Part of a small language model's weights.
Size: width 160, MLP 448 SwiGLU, vocabulary 8192, 3.53M parameters.
Architecture: RMSNorm before each block, rotary positions, biases on query, key and value.
MLP neurons of a small language model. Each row is named by its layer, matrix (down: output weights) and neuron, and shows model dimensions 32-159. Each number is 128 + 24 x the weight over its row's rms, rounded and kept within 0 to 255. A neuron's up and down rows have the sign that makes its largest values positive.
Before each neuron's rows, "raises" lists the tokens whose logits its output raises most directly, leaving later layers aside.

raises: "ion", "ions", "ility", "ability", "ory"
L3.down294 [124 129 136 107 115 109 144 114 103 125 119 128  94 115 147 150 154 147 106 162 105 150 133 136 102 116 117 123 120 143 103 158 133 112 110 113 130 154 156 109 182 121 143 156 161 139 119 114 219 149 126 108 147 135  88 159 131  99 161 155 127 116 139 103 118  76 102 110 142 119 128  97  88 154 127 130 107 114 125 158 154 131 111 120 145 128 121  87 154 131 152 131 101 108 143  87 110 145 166 112  87 119 113 127 124 149 123 153 134 114  81 105 125 130 140 123 103  97 128  84  97 111 132 112  93  87 134 141]

raises: ",", ".", " and", "–", " of"
L3.down339 [ 89 181 191 142 139 130  98 137 136 123 164 104 116  62  86 118 155 123 115 139 182 133 141 121 130 108 157 116 105 161 142 117 125 156 144 156 118 142 104  69 115 119 134 129 147 159 135 124  84 131 156 104 145 139 152 142 128 150  86 108 130 120  98 122 129 129 117  95 145 137 117 116 118 147 152 155 115 149 129 151 134  99 131 162 134 167 176  91 127 111 168 106  88 139 118 123 121 140 170 169 102 126 118 124 149 125 103 114 119 136 152 170 120 131 175 123 150 155 116 143 126 103 111 158 126 179 160 139]

raises: "ly", "ness", "lies", "ined", "ed"
L3.down179 [101 114 161 143 166 132 145  66 125 168 102 187 153  98 143 116 159 100 152  93 145 152  90  98 149 153 150 120 102 149 113 117 103 172 143 150 165 141 108 170 162 152 120 150 131 162 127 156 147 103 143 137 123 140 123 126 128 120 134 125  78 118 153 141 140 126 112 150 155 109 103 131 132 146  63 137  89 144 143 134 146 121 107 107 129 104  89 119  93  85 137 115 121 101 138 142  81 151 112  96 112 110 119 126  86 147 124 123 131 119 160 127 124 182 129 119 107 136 116 107 113 103 110 148 173  95 145 112]

raises: "\n", "\n\n", " Pld", " Succeeded", " chronology"
L3.down364 [127 122 127 135 168 114 135 144 116 140 150 136 158 140 155 102 100 162 118  89  85 156 146 109 163 127 108 116 138 116 147 139 127 146 116 133 129 151 109  73  72 124 111 134 143 177  97 116 137 126 114 109 123 141 150 133 134 112  95 129 143 142 147 157 104 126 165 115 132 129 134 125 121 133 108 130 145 126 107 130 139  75 111 123 116 119 121 171  80  39  96 128  79 128 140 123 153 124 175 110 122 138 117 101 139 133 103 158 122 134 109 173 138 120 144 149 101  93 154 130 159 182 136 161 168 151 140 117]

raises: "s", "-", ".", ":", ","
L3.down247 [122 113 138  90 152 112  69 137  99 142  94  94 134 115 152 134 153 125  98 142 108 132 142 156  79 150 143 114 142 135 185 148 145 145 138 153 122 106 101 130 137 140  91  86 115 166 162  88 111 145 127 113 104 114 109 112 131 111  97 153 136 111 120 151 116 130 106 113 105  99 108 107 144 137 175 137 144 136 110 131  94  89 158 142 104  93 128 122  97 123 141 117 118 128  89 101 105 147 165 136 129 159 100 147 163 143 116 125 100 120 119 126 144 120 125 147 120 151 114 133 152  80 116 142  78 189 136 142]

raises: "\n", ".", " and", "\n\n", ","
L3.down358 [148  70 180 152 163 105  99 131 129 160 151 169 150 143 136 130 158  95 123 102 101  85 112 141 194 143 144 121 142  73 119 144 135 128 113 132 109 123 107 127 171 133 114 110 136 155  69 103  69 154 143 100 156 122 159 137 102  89 117 113  97  98  92 117 134 151 115 122 147 165 137  92 119 111 144 154 126  92 151 121 122  95 133 145 117 143  95 137 123 127 101 176 136 115 141 122  92  74  84 138 123 161 139 118 132 125 107 103 105 135 111 135 126 122 139 132 103 126 140 113 121 149 142 143 135 104 166 126]

raises: "ting", "ted", "ves", "tes", "ter"
L3.down438 [126 101 136 156 151 120 153  78 108 106 114 139  71 143 162 125 105 170 122 168 154 121 149  97  90 135 124 137 110  89  69 128 130 130 148 100 154 117  93 135  98 141 133 126 128 115 106 160 143 147  90 141 143 103 115 161 146 181 125 123 149 107 138 143 137 139 137 137 121 132 123 133 123 145 105 118 156 107 181 171 136 113  96 141 145 122 116 151 145 130 102 134 106 113 147 129 126 106 156 106 136 130 134  86 121 121 188 141 106 147 167 152 125 141 164 127 102  87 148 110 169 114  89 126 113 112 137 106]

raises: "-", "es", ",", ":", "e"
L3.down37 [142 103 115 154 130 100 130 105 108 153 117 133 100 106  91 162 121  76 121 127  93 130 128 153 109 101 111 131 143 119 136 133 146 181 145 117 102 133 128 186 122 120 112 127 149 107 162 134 128  97 100 140 128 123 136 133 109 129 128 108 129 102 142 148 120  73 140 118 124 154 172  83 130 169 125 167 125 117  99 101  63 149 124 114 104 120 139 104  92 121 125 104 112 138 102 165 124 134 135 114 118 130 136 151 150 125 133  88 154 107 165 116 131 132 112 113 135 176 140 103 117  90 174 146 135 150 180 145]